From a checkpoint of a small transformer trained on Wikipedia.
Size: 9 layers, width 768, 8 heads of 96 (4 for keys and values).
MLP neurons of a small language model. Each row is named by its layer, matrix (gate and up: input weights; down: output weights) and neuron, and shows model dimensions 512-575. Each number is 128 + 32 x the weight over its row's rms, rounded and kept within 0 to 255. A neuron's up and down rows have the sign that makes its largest values positive.
Before each neuron's rows, "fires before" lists the tokens most often just after its 100 highest values on Wikipedia text that the model never trained on.

fires before: "1", "9", "s", " century", "0"
L6.gate297 [165 153  60 116 102 113 152 141 140  72 149 126 179 132 146 145  67 149 104 135 122 140 123 101 135  87 109 132 175 146  97  87 140 128 162 128 114 138 139 116 135 170 131 111 135  99 157 100 133 117  82 100 172 187  96 201 117  96 156 131 149 137 103  50]
L6.up297 [130 153  52 130 164 114 113 131 126 100 151 113 119  96 123 169 149 108  90  72 121  96 164 123 187 128  99  79 146 113  63  80 110 114 170 128 191 155 156 109 195 132 163 123 156 111  93 170 156  99 137 107  92 139  76 169  76  90 151  77  95  90  54  72]
L6.down297 [118 106  90 122 116 183  95 127 135 108 130 178  89 128 125 168 173 134 117  99 168 158 192 160 158 112 126  84 129 137 132 119 116 142 101 143 166 103 128 123 145 144 122 149 182 106 176 162 117 129  62  98  98 145 188 164 124  90 109 109 112  45  65  75]

fires before: "1", "2", "4", "0", "3"
L5.gate181 [ 94  83 106 191 106 137 117 104 121 104 142 163 175 190  95 111 143 126 187  96 108 112 175 134 125 112 170  85 145 135 147 152 137 150 149 103 147 136 166 125 193 167 172 110 143 112 121 104 103 176 120 168 176 134 106 118 119 180 135 133 124 177 121 162]
L5.up181 [ 62 163 179 123 143 192  89 119 134 132 115 151 159 100 116 144 105 156  88 121 164 158 120 137  90 102 189 124 134 167 166 123 107  97 115  97  83 101  25 164 174  81 163 148 143 179 144 171  93 132 153  87 127 124 149  80 139 141 121 163 132 105 153  88]
L5.down181 [115  57 192  99 126 133  70 101 148 129 136 105 119 117 110 118 105  78 167 156 150 125  99 102 137 149 138 111 139 187 138 137 161 156 120 100  76 106 104  87 152 181 104 133 137 166  87 176 148 140 109 148  52  97 103 115 166 116 159 140 100 119  92 105]

fires before: "2", "0", " ", "1"
L6.gate263 [ 91  99 102 136 112 113  79 112 124 178 119  99 140 161 185  83 140 126 107 163 148  91 123 152 118 152 179 193 112 121  85 108 194  86 150 127 131  96 111 105 151 135 167 126 144 144 162 189 150 129  72  63 138 134 145 184 103 109 138 147 106 129 141 189]
L6.up263 [168  93  99 100 147 164 185 142 169 106 112 140 165 142 104 126  95 172 128  85 160 112  91  93 138 137 105 153 102 152 162 152  55 149  70 121  75 175 183  94 114 144  97 101 110 111 112 130  86 169 125  73  85 146 128  65 134  54 144 129 151  99 173  71]
L6.down263 [127 167 139 165 118 133 122 152 127 137 201 170  81 129 148 118  55 112 141 133 192 145 135 118  73 147 107 176 110 120 151 117 117 138 131 127 156 179 122 121 142  74 132 120 186 109   0 100 130 117 169 123  77  87 120  90 157 125 124 125 178 183 135 128]

fires before: "1", " |", " ", "4", "2", "5"
L5.gate131 [ 80 165 179  98  97 156 138 102 152 162  93 101 143 152 161  94 130 104 153 167  69 128 169 124 136  75  89 117 119 151 146 126 171 134  95 114 140 116 132  39 101 127 141  45 103 177 151 172  71 185 122  93 113 131 176 131  64 111 103 134 188 114 132 144]
L5.up131 [114 137 165 135 137  93 142 140 125 139 146 120 151 155 123 130 176 109 152 154 131 118 148 180 179 102 128  91 133 140 151 136 177  75 121 104 101 156 123  99 130  49 133 167 113 104 122 113 133 162 183 179 115 140 135 118 110 131 152 168 140 116 139  68]
L5.down131 [ 88 131 198 114 155 162  99 158 164 141  92 145  87 102 139 169 172  90 114 115 213  94 111 165 153 133 147 116 106  82 120  99 146 119 165 156 133 181 127 130 134 138 100 114 105 108  95 135 132  85 133 140 127 132 163 129 153  62 131  99 162 145  73 127]

fires before: " |", "2", " of", "3", "1", "4"
L6.gate95 [154 134  99 177 112 151 112  77 134 168 131 154 187 122  95  93 131 131 124 121 132 179 144 172  95 130 184 105 123 173 165 156 123 118 156  88 159  94  92 169 116 148 138  79 199 178 132  67 155 148  82 101  78 121 118 150 133 120  96 181 166 151 102 101]
L6.up95 [ 86  97  78 156 138  92 171 146  97 159 196 135 118 123  84 158 137 125 114  93 130 164 101 112  94 127 137 114 165 115 175 158 109 127 112  66  84  96  87  61 125 132 155 161  66 127 170 116  96 125 128  97 103 125 142 100 183 171 158 138 167 163  89  71]
L6.down95 [108  99 139 185 126 140 119 150 165  90 148 127  78 170 125 147 135 123 157  78  70 157 215 106 130 119 139 123 149 124 121  58  82 149 107  97 186 112 173  84 154 138 148 154  93 126 197 134 122 105  85  82  86 107 136 139 123 157 119 139 189 146 140 133]

fires before: " ", "1", "9", "0", "2"
L5.gate341 [ 87 136  85 135 171 137 149 148  97  64 158 102 117 138 130 150 131 119 102 151 132 103  90 131  99 152 147 109 115 140 118 139 148 133 140 102 101 145 130 153 154 167  91 104 138  58 134 112 109 115 112  89 182 124 167 125  94  96 150 151 107 102 108 123]
L5.up341 [101 130 159 177 189 153  51 155  84 124 118  94 118 204 101 131 106 145 132 147 107 129 139 106 138 101  97 120 123  88 102 136 134 156 109 128 108 135 151 108  88 159 153 116 109 152 117 148 107  99 157 115  86 158  95 123 133 124 100 109 125 139 100  95]
L5.down341 [156 175  97 187 148 109 122 152 144 108 134 132 105 121 114 152 181  79 187 147 123 202 137 182 109 138  94 130 117 123 110 101 141 161 122 163 167  98 141 160 117  66 124 183 137 116 115 158 108 165  81  82 133  60 177 132 114 133 121 117 126 123 156  40]

fires before: "2", "1", "0", "9"
L6.gate1154 [103 171 143 113 125 118  49 127 160 104 180 101 112 104  85 201 166 166 140 174 116 100 135 178 148 131 114 120 138 125  89 122 211  72 122 105 167 120 152 102 146 101 176 141 132 142 144  89  85  71 150  65 114 129 116 150  88  73 115 118 188 135 188 108]
L6.up1154 [160 162 123 176 121 129 149 177 142 138  91 117  99 121 154  96 101 150 121 107 156 114 106 109 103  87 104  34 145 170 155 197 117 135  94 176 153 165 117 164 122 135 121 107 141  94 132 160  89  77 189 123 158 147  82 150 113 152 123 137 125 160 132  93]
L6.down1154 [ 94 120  37 139 123 142 157  73 130  93 104 102 117 157 125 166  88 112 151 172 144  93  61 142 179 145  90  64 141 182 122  95 102 175 175 131 125 122 113 109 183 132  97 116 132 110  66 137 115 104 173 139 107 120 132  85  92 182 170 124 108 129 172 171]

fires before: "0"
L5.gate279 [151 161 103 116 173 133 152 116 115  96 136 124 150 139 169  84 163  91  96 186  92 104 138  83 151 166  92 159 109 132 107 106 152  86 105 115 161 149 100 130 140 155 100 102 137  75 155 118 110  71 111  59 149 116 119 138  62  98 138 155 145 103 149 166]
L5.up279 [173 157 135 124 143 123 122 114  94  93 178 131 133 168  31 106  81 134 123 112 162  91  76 177 101 121  78 147 122 150 112 145 143  64 111  78 125 115 111 165 146 169 135 114 126 123 199 217 201 132 167 126  89 146 115 140 107 125 201  88 112 171 131 113]
L5.down279 [154 139  97 128 123 122 118 154 111 136 146 128 102 204 118  37 123  90 140 155 163 108  85 182 144 114  87  77 136 132 122  77  77 175  68 106 137  79 146  59 126 141 160 115 140 179 109 164 153 134 142 127  99 149 162 102 143 112 180 102 142 112 110 175]

fires before: " ", "1", " |", "be", "oel"
L5.gate315 [150 142 198 104 183 123 149  76 145 134 140 155 146 160  84 101 121 139 153 129 110 120 100 121  83  63 117 144 134 116 113 101  65 145 124 121 159  99 118 121  21 125 216 116 153 147 138 101 125 144 121 127 103 108 143 117 104 135 147  95 162  88 201 136]
L5.up315 [ 93 128 130 129  73 150 170 158 125 164 142 127 158 193 125 112  90 165 117 146 105 124 142 162 180 169 128  81 132 179 147 131 124  57 121 109 106 116 148  90 216 160 171 102 184  94 138 150  97 144 118 177 128 124 120 156  99 109 169 110  65  69 175 127]
L5.down315 [163  98 165  86 215 169 171 168 181 107 147 129 125 133  54 184 132 104  98 116 157 160 110 169  95 107 103 158 159 103 117  72  88 179 123 121 164  89 111 115 140 149 125 158  92 141  66 150 142 201  80 169 165 137 136 146 121 109 114 137 173 176 131  75]

fires before: " ", "1", "2", "3", " |"
L6.gate598 [171 111 106 184 105 121 205  95 107 156 148 129 129 146 113 100 137 129 142  83  91 125  84 152 103  96 169 113 144 147 181 110 130  67 134 111  84  88 108  39 134 120 153 111 161 132 134 114 140 124  79  44  68 103 157 121 165 110 127 143 176 128  99 147]
L6.up598 [134 152 185 133 150 116 119 194 138 180 136 116 120  98 127 162 126 145 153 110 132 112 133  78  53 152  76  92 182 154 110 118 111  84 155 121  95 112 111 116 127  76 155 121 174 115 141  74 132 128  93 161 104 170 161 152 134 123 108 172 138 108 106 174]
L6.down598 [147 122 207  88 196  66 103  77  81 163 160 168 141  92 126 157 109 173  69 124 152  74 144 111 150 144 164 147 104 115 112  99 156 106 184 103 133 118 144 107  95 149 139 120 130 144 182 107  60 111 127 131 148  78 106  85 103 113 131 170 138 152  91 194]

fires before: "0", "9", "1", "2"
L6.gate1471 [139  87 130 109  72 149 182 101 164 152 118 111 119 167  95 138 140  79 106 103 147 143 131 198  55  97 142 129 119 115 127 173 135 105  97 154  86  99  81 107 164 146 127  99 205 116 166 102 150 162  98 160 139 113 169 158 127 126 130  88 202 109 112 185]
L6.up1471 [118 160 131 137 124  92 116  99 119  99 115 131 111 131 148  96  79 147 162 123 130 101  82 173 133 126  82 110 117 145  96 110 162 111 118 149 111 129 121 156 161 150 128 159 163  70 123 150 148 208 161 124 143 157  91 141 148 106 147 121 116 129 131 128]
L6.down1471 [128  91 144  73  69 125  86 111  84 178 155 131 128 132 164  72  38  94 130 120 191  62 102 126 135 117 122 133 112 106 128 116 127 173 143 157 103 154 112 125 129  80 141 100 166  86 173 129 102 179 165 152 187  82 114  90 168  98 133 128 124 132 167 121]

fires before: " ", " the"
L5.gate317 [109  94 112 111 171 161 106 165 160  94 181 165 164 141 147 121  97 118  86 119 123  68 106 136 169 102 173 171 182 131  77 123 107 132 162 144  95 140 145  88 187 151 147 124  81 158 132 112  58 180  80 109 186 112 155 160  81 111 149 160 151 155 146 138]
L5.up317 [158 142  71 109 105 146 167 107  93 133 130 179 172 181 116 126 113 124  89  76  77 135  91 150 151 110 113 164  77 158 151 103 122 135 159 130 130  86 121 111 136 178 159 120 137 139 119 115  89 136 114 129 152 133  69  76  44 153 196 116 118 141 108 148]
L5.down317 [114 113 156  91 158 166  61  94 109 113 156 160  95 181 120 142 129  88 102 152  98  39 133 109 140 123  95 127 170  98 176  66  94  86 117 130 101 137 170 151 129 171 135 134 203 168 165 114 121  92  66  99 112 144 122 144 143 119 135 151 114 137  40 116]

fires before: "0", " |", "9", "1"
L6.gate261 [191 135 165 172 109 116 136 126  96 145 118 154 166 157 128 131  49 131 149 159 151  72 124 118 157 134 113 122 140 116 105 136 160 120  75 119 143 113 128  96 146  62 194 171 189 103 161  68 142 133  98 119 125 106 116 122  95  99 119 164 137 125 120  88]
L6.up261 [125  89 149 217 105 107 143 184  86 108  69 122 156 139  71 146 112 106 151 161 128 179 160 121 114 159 124  97 125 125 164  85 159 141 144 160 113  73 154 142 160 100 171 135 156 180 132 143 116 153 177 132 133 143 205  87 141 134 128 114 133 137  97 157]
L6.down261 [163 154 161 123 163 141 123 142 132 108 126 113 155 149 116 123 103 172 118 144 165 118  54 166 185 162 193  51 165 116 124 117 127 111 120 129 118  83 127 140 124 155  99  97 124  82 220 112 108 117 127 146 152 106 134 130  93 113 126 158 107  69 117 171]

fires before: " ", " |"
L5.gate178 [138 150 114  45 101  94 150 153 134 118 171  83  94  77 158 108 123 162 136 121  82 149 135 172 122 154 170 142 167 174  65 112  91  36  79  85 113 151 111  74 109 101  74 108 145 122 202 160  62 161 130 186  67 146 143 108 130  55 112 135 162 108 113 122]
L5.up178 [131 115 122 181 189 125 130 140  80 192 112  94 114 164  15 211 117 150 150 160 120  84 125 155 135 143 116 100 170 109 108 138 138  96  84 118 162 107 129 146 121  74 154  93 158 140 111 120 133  71  78 152  77 181 138 170 145 134 157 151 126 146 113 109]
L5.down178 [156 101 133 106 114  93 128 122 132 131 129  91 181 123 152  67 104 192 108 118 166  57 145 110 116 143 104 208  84 129  95 170  95  52 158 101  86 154 130 135 109 153 173 127 162 135 146  23  50 152 125 140 128 149 104 104 112 136 167 172 111 117 138 179]

fires before: " ", " the"
L6.gate343 [150 165 156 135  88 155 101  91 195  79 202 123  73  98 130 109 143 139 127 114  93 108 142 147 136 106 141 160 123 179  85  62 114 154 142 161 112 120 123  86 103 162 111 126 151 182 112 150  92 120 136 125 143 129 120 118 108  75 159 105 143 134 162 124]
L6.up343 [168 126 158 137  76  80 131 148  86  60 118 130 112 123 138 134  94 151  93  50 153  81 106 132  62 131 109 145 112  97 124 107 106 108 181  83 137 102 148 131 122 135 116  74 149 178 101 106 160 149  71   0 136 138  99 126 101 105 183 140 130 130 136  84]
L6.down343 [ 61 185 220 142 150 217 101  64 112  95 111 152  65  87 146 150 130 158 166 155 102 168 110 171 126 149 131 127 108 143  64  95 107 114 126  88 112 117 156 146 195 132 154 145 136 142 126 140 116 135 148 132 116 151 132 142 153 143  76  96 127  65  98 173]